{"num_hidden_layers": 9, "hidden_size": 768, "num_attention_heads": 8, "num_key_value_heads": 8, "head_dim": 96, "intermediate_size": 2048, "vocab_size": 8192, "hidden_act": "swiglu", "norm": "rmsnorm", "norm_place": "pre", "norm_eps": 1e-05, "positions": "rope", "rope_theta": 10000.0, "rope_fraction": 1.0, "qk_norm": false, "attn_scale": 0.102, "bias": "none", "tie_word_embeddings": false, "parallel_block": false, "init": "uniform", "init_std_qkv": 0.0265, "init_std_o": 0.00624, "init_std_up": 0.0265, "init_std_down": 0.00382, "optimizer": "muon_variant", "learning_rate": 0.00877, "lr_mult_down": 2.0, "beta1": 0.93, "lr_head": 0.00392, "max_grad_norm": 1.0, "warmup_steps": 200, "schedule": "wsd", "decay_fraction": 1.0, "decay_shape": "linear", "final_lr_fraction": 0.05, "batch_tokens": 65536, "max_seq_len": 384, "doc_mask": true, "train_tokens": 902600000, "max_steps": 13773, "dataset": "wikipedia_en"}
MLP neurons of a small language model. Each row is named by its layer, matrix (gate and up: input weights) and neuron, and shows model dimensions 96-191. Each number is 50 + 12 x the weight over its row's rms, rounded and kept within 0 to 99. A neuron's up and down rows have the sign that makes its largest values positive.
A block is one neuron, or neurons of one layer that tend to fire together. After each block is what it responds to, as a language model described it from the Wikipedia text at the highest values.

L6.gate1130:51 54 64 34 35 35 63 61 43 53 52 46 52 45 65 49 54 62 66 69 55 45 32 35 59 61 65 24 47 59 49 67 42 33 62 64 61 41 45 55 46 56 31 32 42 56 48 51 33 29 56 46 56 42 74 43 34 46 51 50 35 66 36 65 47 23 42 57 49 59 45 63 44 54 61 58 71 57 54 56 45 48 59 50 52 67 51 68 69 48 41 52 52 53 60 56
L6.up1130:58 33 52 49 38 34 62 65 48 57 50 59 59 58 48 47 37 54 53 57 53 44 44 53 61 64 51 48 48 62 48 15 45 58 54 48 37 25 44 37 37 39 39 43 46 43 53 51 44 33 36 44 58 61 34 30 41 33 49 60 30 75 52 51 44 62 63 41 33 35 47 52 37 36 61 42 68 63 69 53 44 27 39 71 47 57 62 33 63 31 43 59 41 62 54 52
L6.gate1719:55 73 44 36 38 62 45 40 29 77 61 53 43 68 39 47 52 78 31 44 30 71 43 47 48 33 61 39 58 57 51 57 39 46 43 55 60 49 66 52 58 46 53 51 52 66 50 59 38 42 53 43 49 47 44 53 48 32 62 39 45 55 75 27 41 29 53 31 43 80 29 56 36 61 39 37 47 46 64 54 34 50 28 57 37 59 41 60 55 38 57 43 66 35 65 58
L6.up1719:67 39 48 29 64 49 35 44 63 45 41 61 49 59 65 45 54 48 48 41 77 55 63 48 32 68 31 61 50 64 38 38 25 53 43 67 36 33 50 55 31 60 53 55 41 56 76 58 82 60 50 54 42 47 45 43 69 50 45 51 35 41 43 65 51 55 49 34 46 56 58 61 41 48 52 50 46 44 36 54 64 55 28 33 61 64 43 42 48 41 45 51 78 52 60 50
L6.gate1819:37 58 61 38 54 55 43 46 58 60 42 45 60 60 50 46 61 53 52 42 29 70 52 40 60 52 68 56 55 74 41 48 57 30 28 72 42 48 45 49 38 52 61 72 38 52 49 35 57 52 75 56 64 61 38 59 48 62 49 49 56 50 47 52 28 63 72 39 45 54 49 56 53 46 48 73 49 61 47 41 31 50 65 54 46 53 40 46 42 58 35 37 52 64 49 35
L6.up1819:64 47 56 56 54 36 47 62 29 35 45 41 51 33 45 39 43 41 31 64 41 34 35 37 60 55 43 52 54 51 33 69 41 47 42 61 46 49 34 67 54 47 41 42 66 54 48 56 52 42 51 48 53 66 18 58 62 52 52 48 68 60 47 63 40 56 39 51 42 43 37 62 47 36 50 52 48 46 42 42 43 52 44 67 36 58 26 57 67 46 37 45 37 46 37 30
L6.gate1972:43 52 52 50 47 51 48 52 41 27 56 73 22 56 37 43 52 43 52 68 64 54 57 56 54 43 44 49 10 54 52 72 47 24 42 61 30 50 71 70 60 59 55 72 46 69 61 29 35 57 64 51 63 54 35 54 46 40 43 46 56 56 55 25 64 64 50 62 60 44 73 94 55 30 51 44 48 57 66 64 39 19 75 57 54 53 44 41 49 42 48 48 51 54 48 63
L6.up1972:44 31 38 61 63 60 51 61 24 56 54 87 51 71 64 56 50 43 44 50 30 31 48 51 61 48 60 31 31 49 84 37 22 56 30 65 47 49 53 50 37 40 50 49 60 57 37 64 51 57 41 60 61 49 46 28 58 59 57 46 56 42 66 67 48 38 37 67 70 42 44 51 25 33 25 49 54 55 47 58 45 68 56 42 51 52 63 47 58 37 54 57 68 53 51 56
Responds to: The token "to" as infinitive marker, preposition, or start of words like tones and tools (used to plan, further to the west); also digits in map coordinates.

L4.gate11:28 49 61 42 61 47 56 52 63 54 47 46 61 64 73 41 31 57 43 65 41 52 59 37 66 47 32 59 44 59 39 60 49 48 51 62 44 55 40 53 63 74 27 50 73 44 31 60 49 52 57 50 44 48 35 40 59 59 63 68 27 45 37 34 34 55 54 53 55 54 48 64 49 50 40 68 57 41 43 65 40 60 29 49 35 61 35 57 74 42 32 42 36 62 58 61
L4.up11:45 50 48 57 51 31 53 44 44 36 38 36 30 64 60 51 58 49 48 56 50 56 27 77 41 46 15 37 54 25 60 53 43 54 47 73 75 48 68 57 45 41 42 48 42 62 59 51 81 64 43 31 46 54 44 58 48 42 58 64 48 62 46 38 52 67 32 56 40 56 51 54 45 47 67 49 58 32 67 52 22 51 47 38 45 59 52 48 45 75 52 66 55 53 65 54
L4.gate133:33 38 51 66 50 44 45 29 30 55 35 50 71 57 43 47 63 75 76 50 52 49 44 48 43 62 25 43 35 44 65 61 45 66 23 32 58 51 73 41 62 51 47 39 19 50 22 61 70 57 69 46 46 27 42 66 38 82 51 66 55 55 50 55 65 55 58 36 68 67 52 57 28 57 45 65 27 49 61 64 66 57 57 42 47 29 49 37 47 43 84 50 46 46 45 40
L4.up133:59 63 68 31 58 58 46 47 35 39 39 61 47 42 45 56 47 41 70 41 44 49 61 40 42 51 44 36 32 57 66 26 66 51 53 43 30 62 41 59 39 47 60 44 37 40 46 40 52 54 58 69 57 58 22 66 56 57 42 43 43 57 55 29 62 74 51 46 34 63 75 46 48 44 41 38 37 40 75 50 38 45 45 47 52 47 51 43 35 64 62 58 52 66 46 54
L4.gate224:66 50 32 41 58 40 49 30 68 56 28 45 42 44 56 38 61 41 49 55 41 34 26 15 47 65 43 59 38 25 47 26 72 82 56 53 59 47 46 44 43 57 46 30 66 63 43 66 53 45 72 46 16 32 31 70 49 35 45 40 67 28 55 69 54 45 43 67 64 50 55 58 55 60 37 70 15 46 33 58 33 37 52 56 34 47 46 67 46 47 52 53 58 40 73 40
L4.up224:41 46 55 39 49 48 49 50 40 58 56 31 64 52 42 34 62 26 65 42 50 52 43 69 49 32 36 56 51 33 48 48 33 48 56 52 59 39 40 55 65 54 26 50 18 57 57 60 36 46 42 46 71 63 66 49 41 51 41 48 56 38 64 71 56 52 54 38 48 35 62 68 27 65 51 63 58 43 50 33 31 58 43 67 30 30 59 47 29 55 67 50 68 46 73 39
L4.gate389:51 59 56 39 43 70 58 40 57 60 64 62 47 45 62 35 70 30 59 51 43 47 53 55 51 58 55 68 35 58 43 52 48 32 07 40 62 60 47 48 18 38 37 33 39 57 67 60 51 59 50 63 46 73 46 28 47 50 34 57 48 36 70 37 36 48 59 49 41 45 46 60 66 58 47 36 53 35 67 55 66 54 66 51 57 44 52 54 51 69 41 59 46 49 55 66
L4.up389:58 43 33 60 68 27 45 56 61 48 56 50 57 64 76 73 37 67 42 63 48 60 45 79 64 54 46 33 60 57 43 65 48 53 53 46 57 60 32 50 67 48 40 59 66 54 57 41 46 62 71 59 43 28 48 17 37 55 67 48 47 65 56 59 48 41 69 52 43 36 41 44 48 61 51 51 42 54 30 40 46 72 25 40 53 64 56 46 61 64 32 41 40 47 40 45
L4.gate609:54 36 45 37 58 31 35 57 38 28 44 61 59 42 47 49 46 50 54 35 38 59 45 69 54 52 47 47 57 36 61 41 63 55 47 45 45 67 49 40 53 42 52 37 37 41 48 54 52 57 45 59 62 41 57 58 34 63 60 58 40 28 67 42 73 35 76 41 47 67 63 55 41 60 67 51 53 56 63 46 46 45 42 46 49 47 41 52 60 40 47 45 34 40 63 33
L4.up609:44 56 64 60 45 56 55 41 53 57 43 52 62 68 44 37 51 48 26 46 37 49 62 39 44 27 54 61 49 49 32 44 27 34 60 47 38 71 48 68 53 69 54 32 57 74 22 53 40 50 55 48 66 62 48 67 35 49 50 65 60 56 47 56 63 31 64 31 52 59 43 42 34 45 42 55 79 41 50 64 50 26 38 51 73 44 40 53 52 61 46 39 43 17 66 47
L4.gate647:54 58 58 43 75 39 34 32 42 67 63 19 53 57 27 41 42 39 62 34 31 61 48 81 47 47 67 45 58 50 48 65 33 55 54 60 50 42 53 68 67 54 44 44 41 47 27 42 55 54 58 61 34 50 45 59 32 47 86 55 43 27 41 27 56 49 40 64 51 46 55 44 62 44 54 59 50 68 54 40 60 65 34 40 59 47 53 64 46 20 53 38 50 41 40 52
L4.up647:53 43 44 51 47 49 42 45 36 57 53 51 63 40 23 60 38 64 50 50 25 25 35 60 47 49 80 53 61 45 49 53 58 62 50 34 33 56 49 46 38 67 26 32 47 50 38 42 52 38 39 52 29 40 47 68 52 64 76 58 48 35 36 51 60 57 62 34 42 54 43 70 60 48 35 66 66 41 38 33 59 35 50 49 51 57 38 29 51 40 72 46 40 42 53 45
L4.gate1120:67 72 40 52 47 53 46 45 36 45 40 74 44 49 38 48 53 39 43 51 54 52 61 49 52 59 59 68 56 51 65 45 55 58 40 48 35 65 46 48 60 47 56 47 47 73 60 51 58 59 35 73 51 57 40 32 27 29 48 62 59 52 45 48 52 60 62 42 42 54 44 46 50 35 78 50 53 58 42 36 44 74 45 46 63 52 32 50 67 62 60 55 40 54 66 27
L4.up1120:55 88 52 53 37 35 56 65 42 59 58 60 50 43 56 48 55 42 52 46 44 32 36 42 34 69 51 64 44 68 41 64 31 41 45 28 66 60 43 47 41 45 54 46 34 57 40 42 64 50 75 41 60 57 67 34 33 28 35 49 45 46 67 29 72 47 37 41 66 62 54 50 58 69 65 54 42 56 64 58 32 57 59 58 40 39 51 44 74 55 43 42 52 52 38 43
L4.gate1803:40 29 49 60 66 58 60 73 34 37 43 50 51 45 42 46 57 54 73 45 60 40 42 35 69 22 70 34 70 65 54 45 35 57 43 51 57 34 42 49 40 33 43 45 55 40 20 49 32 78 43 51 51 55 49 47 25 48 56 40 56 64 71 54 37 32 60 51 64 46 65 55 46 38 60 65 55 62 37 74 46 58 51 52 71 61 68 48 61 68 55 50 47 36 43 55
L4.up1803:31 43 60 02 50 53 51 31 56 41 45 78 64 65 62 24 39 54 42 45 80 43 57 29 41 66 41 64 41 45 44 43 45 71 51 83 39 39 87 35 46 53 39 57 32 46 45 65 47 71 65 64 52 56 49 71 70 47 35 69 49 80 50 57 62 43 59 71 56 65 68 52 59 67 51 48 41 44 50 42 57 46 61 50 82 50 48 66 56 37 40 53 54 42 43 33
Responds to: Opening word-piece of a multi-piece word, mostly "be"/"Be" as in be|auty, be|gun, be|droom, Be|havior, plus p|reserved, Ru|stam, bo|ss.

L4.gate78:45 35 59 72 48 35 39 49 45 29 59 46 44 42 47 09 45 60 59 48 39 47 31 62 76 48 43 52 58 58 52 64 47 76 70 62 70 46 52 53 49 39 63 57 35 46 60 44 62 38 64 45 63 33 44 29 52 38 43 59 43 57 55 61 31 44 45 44 65 55 35 46 68 50 56 61 50 58 48 66 67 62 29 47 69 46 49 30 66 74 41 36 51 56 44 50
L4.up78:48 66 71 43 66 32 35 54 54 54 50 33 42 43 41 45 51 33 56 48 64 39 25 55 68 69 46 53 52 51 26 50 58 48 44 34 54 42 58 45 43 46 70 39 57 54 22 65 50 51 55 45 63 54 28 29 46 58 48 65 42 40 54 37 48 34 52 64 50 55 54 33 51 55 44 41 35 58 36 51 42 52 40 32 55 46 52 36 63 68 53 53 44 50 25 42
L4.gate238:38 42 37 47 59 37 62 43 25 48 48 33 54 58 54 67 46 40 41 39 56 20 28 62 37 20 36 46 65 63 48 46 68 85 38 38 37 49 63 42 54 42 51 53 53 56 36 56 25 37 58 37 50 55 57 43 57 54 61 63 64 32 38 46 71 35 33 62 63 42 50 38 48 33 48 49 57 30 55 38 50 59 66 62 64 56 60 40 43 39 36 59 53 26 64 34
L4.up238:44 43 51 49 56 41 30 56 67 57 32 65 46 68 50 58 41 30 30 71 58 67 23 47 53 55 64 71 45 44 46 53 35 46 70 41 53 55 59 41 40 51 50 75 42 53 60 29 70 45 36 58 43 50 33 52 75 40 49 47 45 63 77 61 39 63 70 43 57 17 52 65 48 47 41 63 66 26 36 74 50 60 68 68 35 42 54 63 59 29 55 41 68 43 51 45
L4.gate435:47 35 40 11 39 68 48 32 46 59 32 37 44 56 46 51 62 42 48 53 48 45 67 42 69 24 37 50 41 52 65 61 48 61 37 42 53 37 62 26 38 44 40 39 43 36 77 39 52 40 60 46 63 60 67 50 45 61 47 34 59 34 36 46 51 31 73 59 42 62 50 43 54 53 19 63 61 53 62 58 51 43 18 41 37 42 67 42 47 55 54 39 44 58 28 44
L4.up435:31 37 27 52 39 42 47 46 46 35 47 39 73 55 41 40 42 31 55 45 48 44 30 49 46 52 39 36 63 55 59 41 70 61 59 29 43 49 62 39 42 60 37 54 48 65 34 30 34 48 42 52 49 53 34 73 48 48 49 48 54 54 54 36 71 57 53 35 54 45 52 45 55 56 48 35 58 68 51 53 60 27 52 44 54 63 52 29 63 60 51 32 56 60 49 38
L4.gate605:50 51 59 31 75 49 47 61 41 55 23 51 43 55 46 49 65 50 39 90 53 56 50 40 43 55 54 52 66 62 22 53 52 51 44 48 40 28 51 65 37 47 43 29 40 39 58 62 56 37 62 37 58 63 42 72 48 48 65 53 70 54 55 64 68 40 72 39 65 57 49 50 54 41 43 45 48 57 14 42 62 75 68 66 54 48 49 66 48 34 31 56 39 37 73 68
L4.up605:49 53 61 62 63 39 30 53 44 69 61 55 51 29 52 49 48 69 50 37 49 46 20 56 59 35 32 39 59 42 63 57 59 51 43 51 47 37 46 45 73 60 60 52 56 61 60 52 34 59 66 64 43 55 60 54 52 47 50 57 34 77 52 36 45 39 46 70 50 55 55 59 34 42 64 48 52 65 42 46 31 52 31 54 42 57 77 45 50 33 47 47 53 45 45 56
L4.gate1079:65 53 17 72 44 44 52 55 60 46 63 51 29 44 64 61 49 36 48 43 67 44 68 77 46 61 53 62 54 49 52 60 44 39 57 55 39 44 29 38 62 46 40 44 51 39 57 43 52 65 49 53 42 49 38 62 47 48 42 46 60 38 25 49 39 58 43 32 29 48 48 47 47 54 46 57 39 47 59 46 54 61 57 68 32 59 51 35 42 43 41 44 48 60 55 31
L4.up1079:53 38 56 37 45 43 68 31 47 47 63 56 62 46 51 55 29 47 54 55 59 53 32 45 44 33 61 45 53 37 65 45 51 48 23 66 72 69 48 32 48 46 53 55 48 36 29 48 56 57 51 65 49 39 43 75 42 67 49 63 69 54 26 73 57 57 63 33 52 39 48 60 57 43 50 36 28 43 60 63 78 37 42 55 56 53 49 55 40 51 38 24 49 51 58 33
L4.gate1179:57 54 39 46 53 30 68 42 45 44 36 63 71 73 57 54 74 45 57 64 57 59 51 64 75 42 49 48 45 38 68 57 37 57 34 51 55 44 40 61 55 61 48 59 51 55 54 31 32 47 40 55 49 69 42 49 36 55 67 73 44 39 53 62 33 50 68 57 57 49 52 58 68 84 59 66 39 36 66 28 39 60 45 53 54 40 36 44 38 53 58 42 26 50 31 27
L4.up1179:63 27 61 36 65 68 35 50 38 39 24 47 48 53 67 39 77 49 44 25 39 46 22 57 64 42 53 57 43 42 69 40 41 69 44 51 49 69 64 62 17 68 30 41 40 40 57 41 36 65 29 28 38 58 64 51 46 31 52 62 44 39 36 74 61 44 42 47 36 65 48 57 69 58 32 48 57 60 60 43 58 61 49 44 35 44 27 53 52 63 46 29 29 53 40 51
L4.gate1557:60 41 37 73 56 39 49 70 53 46 35 58 69 60 68 60 58 33 59 62 46 57 37 52 61 55 57 26 53 55 60 44 51 54 64 39 62 52 68 25 52 60 48 38 73 50 59 56 46 43 50 47 45 50 54 78 55 32 60 64 09 64 33 64 61 49 60 55 43 64 40 47 51 53 54 44 36 71 29 71 40 19 37 62 68 68 47 61 47 35 56 30 59 47 33 46
L4.up1557:30 52 57 71 53 50 65 66 62 46 34 61 75 23 47 34 27 45 60 33 45 67 51 35 53 51 58 50 52 40 64 44 43 30 39 49 51 63 51 48 44 46 64 47 83 35 59 54 30 66 41 60 66 66 56 38 54 38 44 48 58 14 33 46 52 53 49 42 66 69 51 52 61 45 47 50 50 49 49 54 29 41 49 42 63 46 55 41 53 37 39 60 30 45 41 40
L4.gate1755:55 71 31 57 38 41 54 59 63 38 43 59 59 22 64 30 42 67 44 50 42 39 45 52 50 66 45 51 47 49 38 43 52 49 46 52 34 60 42 61 59 58 57 55 52 67 56 60 43 46 36 52 41 66 60 76 66 40 61 58 54 56 54 63 51 44 59 72 39 59 54 67 65 65 48 55 37 49 45 51 67 63 34 51 80 40 42 66 38 58 66 63 48 78 59 36
L4.up1755:72 78 50 43 46 45 53 61 51 55 49 57 52 57 69 51 51 47 73 63 51 57 58 73 44 49 47 55 65 33 60 54 45 77 36 57 60 21 39 45 61 39 53 81 41 49 49 38 79 59 57 45 55 59 58 50 51 59 49 63 50 56 40 59 49 55 40 33 48 37 51 40 57 72 50 37 56 45 32 67 57 47 42 43 39 40 53 49 68 50 47 38 36 66 47 55
Responds to: The colon after "Website" in infobox-style field lists; more weakly, prepositions like between, in, by after a verb or noun in prose.

L6.gate179:50 45 48 59 55 50 67 68 66 34 46 37 34 65 52 48 62 60 59 54 46 63 43 49 46 74 64 20 54 64 42 50 59 72 46 42 47 37 38 45 38 45 65 59 47 38 44 48 55 51 45 49 56 56 49 49 59 37 47 60 60 38 44 52 77 48 23 50 31 62 44 30 50 48 93 63 70 47 51 73 34 30 28 54 52 53 41 46 66 36 40 62 11 60 39 45
L6.up179:51 61 59 72 39 37 61 56 53 53 43 47 57 67 37 70 66 29 58 46 51 42 38 64 57 46 27 57 50 22 34 61 44 62 32 54 40 36 50 50 46 30 62 61 43 60 41 62 64 52 42 44 38 47 34 69 36 21 63 43 51 63 62 46 51 47 55 42 46 35 26 49 39 57 37 49 36 66 56 31 56 52 50 51 23 29 68 59 46 41 56 52 57 46 37 30
L6.gate258:67 72 41 55 31 46 39 44 48 57 57 57 63 29 50 61 62 61 32 46 54 48 35 48 35 50 57 38 48 65 62 41 41 63 49 58 41 36 30 71 52 47 56 75 52 52 50 63 45 58 44 62 46 61 49 60 52 72 54 67 36 60 35 41 51 71 49 61 41 70 27 59 42 70 43 66 46 45 38 60 53 37 21 70 17 20 36 35 51 54 45 38 39 39 59 47
L6.up258:52 60 38 53 44 37 42 48 58 38 57 48 55 47 61 30 67 62 63 26 43 53 56 44 39 43 37 51 48 62 43 55 62 76 53 51 46 63 38 31 47 33 66 42 55 33 47 60 60 62 48 47 63 66 54 49 53 61 47 46 45 31 49 56 28 74 51 55 40 44 57 76 59 55 58 36 53 44 45 67 37 68 48 68 40 45 49 64 56 48 60 38 62 35 26 42
L6.gate476:59 53 63 55 34 33 47 37 46 63 54 32 34 37 49 53 43 51 62 30 52 54 52 54 39 68 51 59 31 40 61 61 47 57 44 52 39 54 39 43 45 61 41 49 52 35 54 84 44 28 44 40 50 61 49 52 50 51 52 35 77 48 57 51 33 65 39 25 49 62 50 53 48 53 42 61 48 63 58 70 57 73 20 37 48 46 18 63 45 45 49 59 58 54 48 42
L6.up476:36 66 37 58 39 60 49 55 44 69 56 64 43 61 31 38 61 65 50 40 68 44 67 70 61 40 63 71 25 59 69 77 42 52 68 68 68 57 44 50 48 27 57 51 30 20 61 65 32 46 52 54 43 56 33 44 57 65 43 57 50 24 71 37 53 55 28 70 29 63 50 64 40 30 28 41 56 48 58 60 61 64 64 49 38 55 59 40 44 62 54 49 45 58 54 15
L6.gate966:51 54 66 57 64 44 59 48 38 69 55 58 52 60 50 49 72 37 17 41 57 70 69 41 52 53 41 40 48 50 75 64 38 58 50 57 71 69 46 39 48 50 11 65 36 44 49 43 74 20 49 48 51 48 70 32 67 61 49 61 54 34 62 66 65 52 57 44 45 42 47 74 49 70 33 42 42 54 44 42 75 75 38 42 36 43 40 42 54 41 47 57 41 55 48 52
L6.up966:32 70 58 33 62 55 54 56 56 37 53 32 53 68 42 55 54 36 36 32 50 44 48 36 54 35 31 50 43 39 56 55 47 35 60 40 52 51 32 68 46 59 41 48 44 50 60 53 48 46 48 33 49 36 47 50 66 32 60 50 76 26 46 55 53 38 48 45 49 44 32 31 67 58 44 43 26 54 28 48 60 78 45 35 26 43 40 52 34 59 49 40 37 38 51 12
Responds to: Line breaks right after a colon that introduces a bulleted list ("include:", "were:"), plus heading-closing =, ===, and table pipes.

L2.gate1021:55 45 59 16 25 49 57 54 74 65 48 57 57 37 63 38 60 68 35 23 46 54 34 47 49 34 36 65 39 63 54 42 52 69 31 56 45 33 50 44 48 51 42 28 58 49 51 34 29 42 52 52 23 51 65 45 55 41 48 29 39 37 78 42 66 55 61 41 55 55 63 62 62 48 34 56 51 48 46 70 69 56 52 44 52 54 42 48 37 40 69 65 47 54 47 62
L2.up1021:62 58 32 68 66 48 22 56 18 55 30 40 36 42 25 66 29 38 52 45 19 36 37 33 39 56 60 55 48 51 57 47 55 80 78 44 68 63 66 60 54 49 47 53 49 38 29 63 37 54 49 57 51 52 44 41 53 32 56 52 37 50 42 68 51 54 66 67 33 49 42 54 40 41 71 68 44 47 32 59 41 52 44 65 75 62 44 63 53 51 48 51 58 49 66 49
L2.gate1213:47 30 28 35 56 47 45 64 36 28 30 72 29 31 63 56 48 38 70 55 58 58 65 48 64 51 50 41 42 90 55 56 44 48 52 72 25 56 58 41 51 48 52 50 60 54 51 38 46 47 35 41 72 60 25 61 50 30 54 62 55 48 45 54 42 60 68 52 42 63 52 31 56 58 44 37 45 46 55 43 33 63 50 35 62 48 45 70 48 47 50 45 44 55 50 55
L2.up1213:44 44 51 45 45 47 37 62 36 45 21 47 48 40 47 61 38 47 32 27 78 45 60 37 47 63 63 44 54 47 66 80 48 59 56 52 81 65 51 40 57 42 47 60 80 43 47 31 33 59 30 50 31 58 44 49 78 43 55 68 54 53 35 51 54 58 54 57 42 38 59 68 63 51 54 52 54 53 50 60 68 66 63 43 44 53 53 71 45 42 46 56 59 59 59 50
Responds to: Main verb right after the sentence subject, mostly is/was after a bio name and its date parentheses, also reported, wrote, features.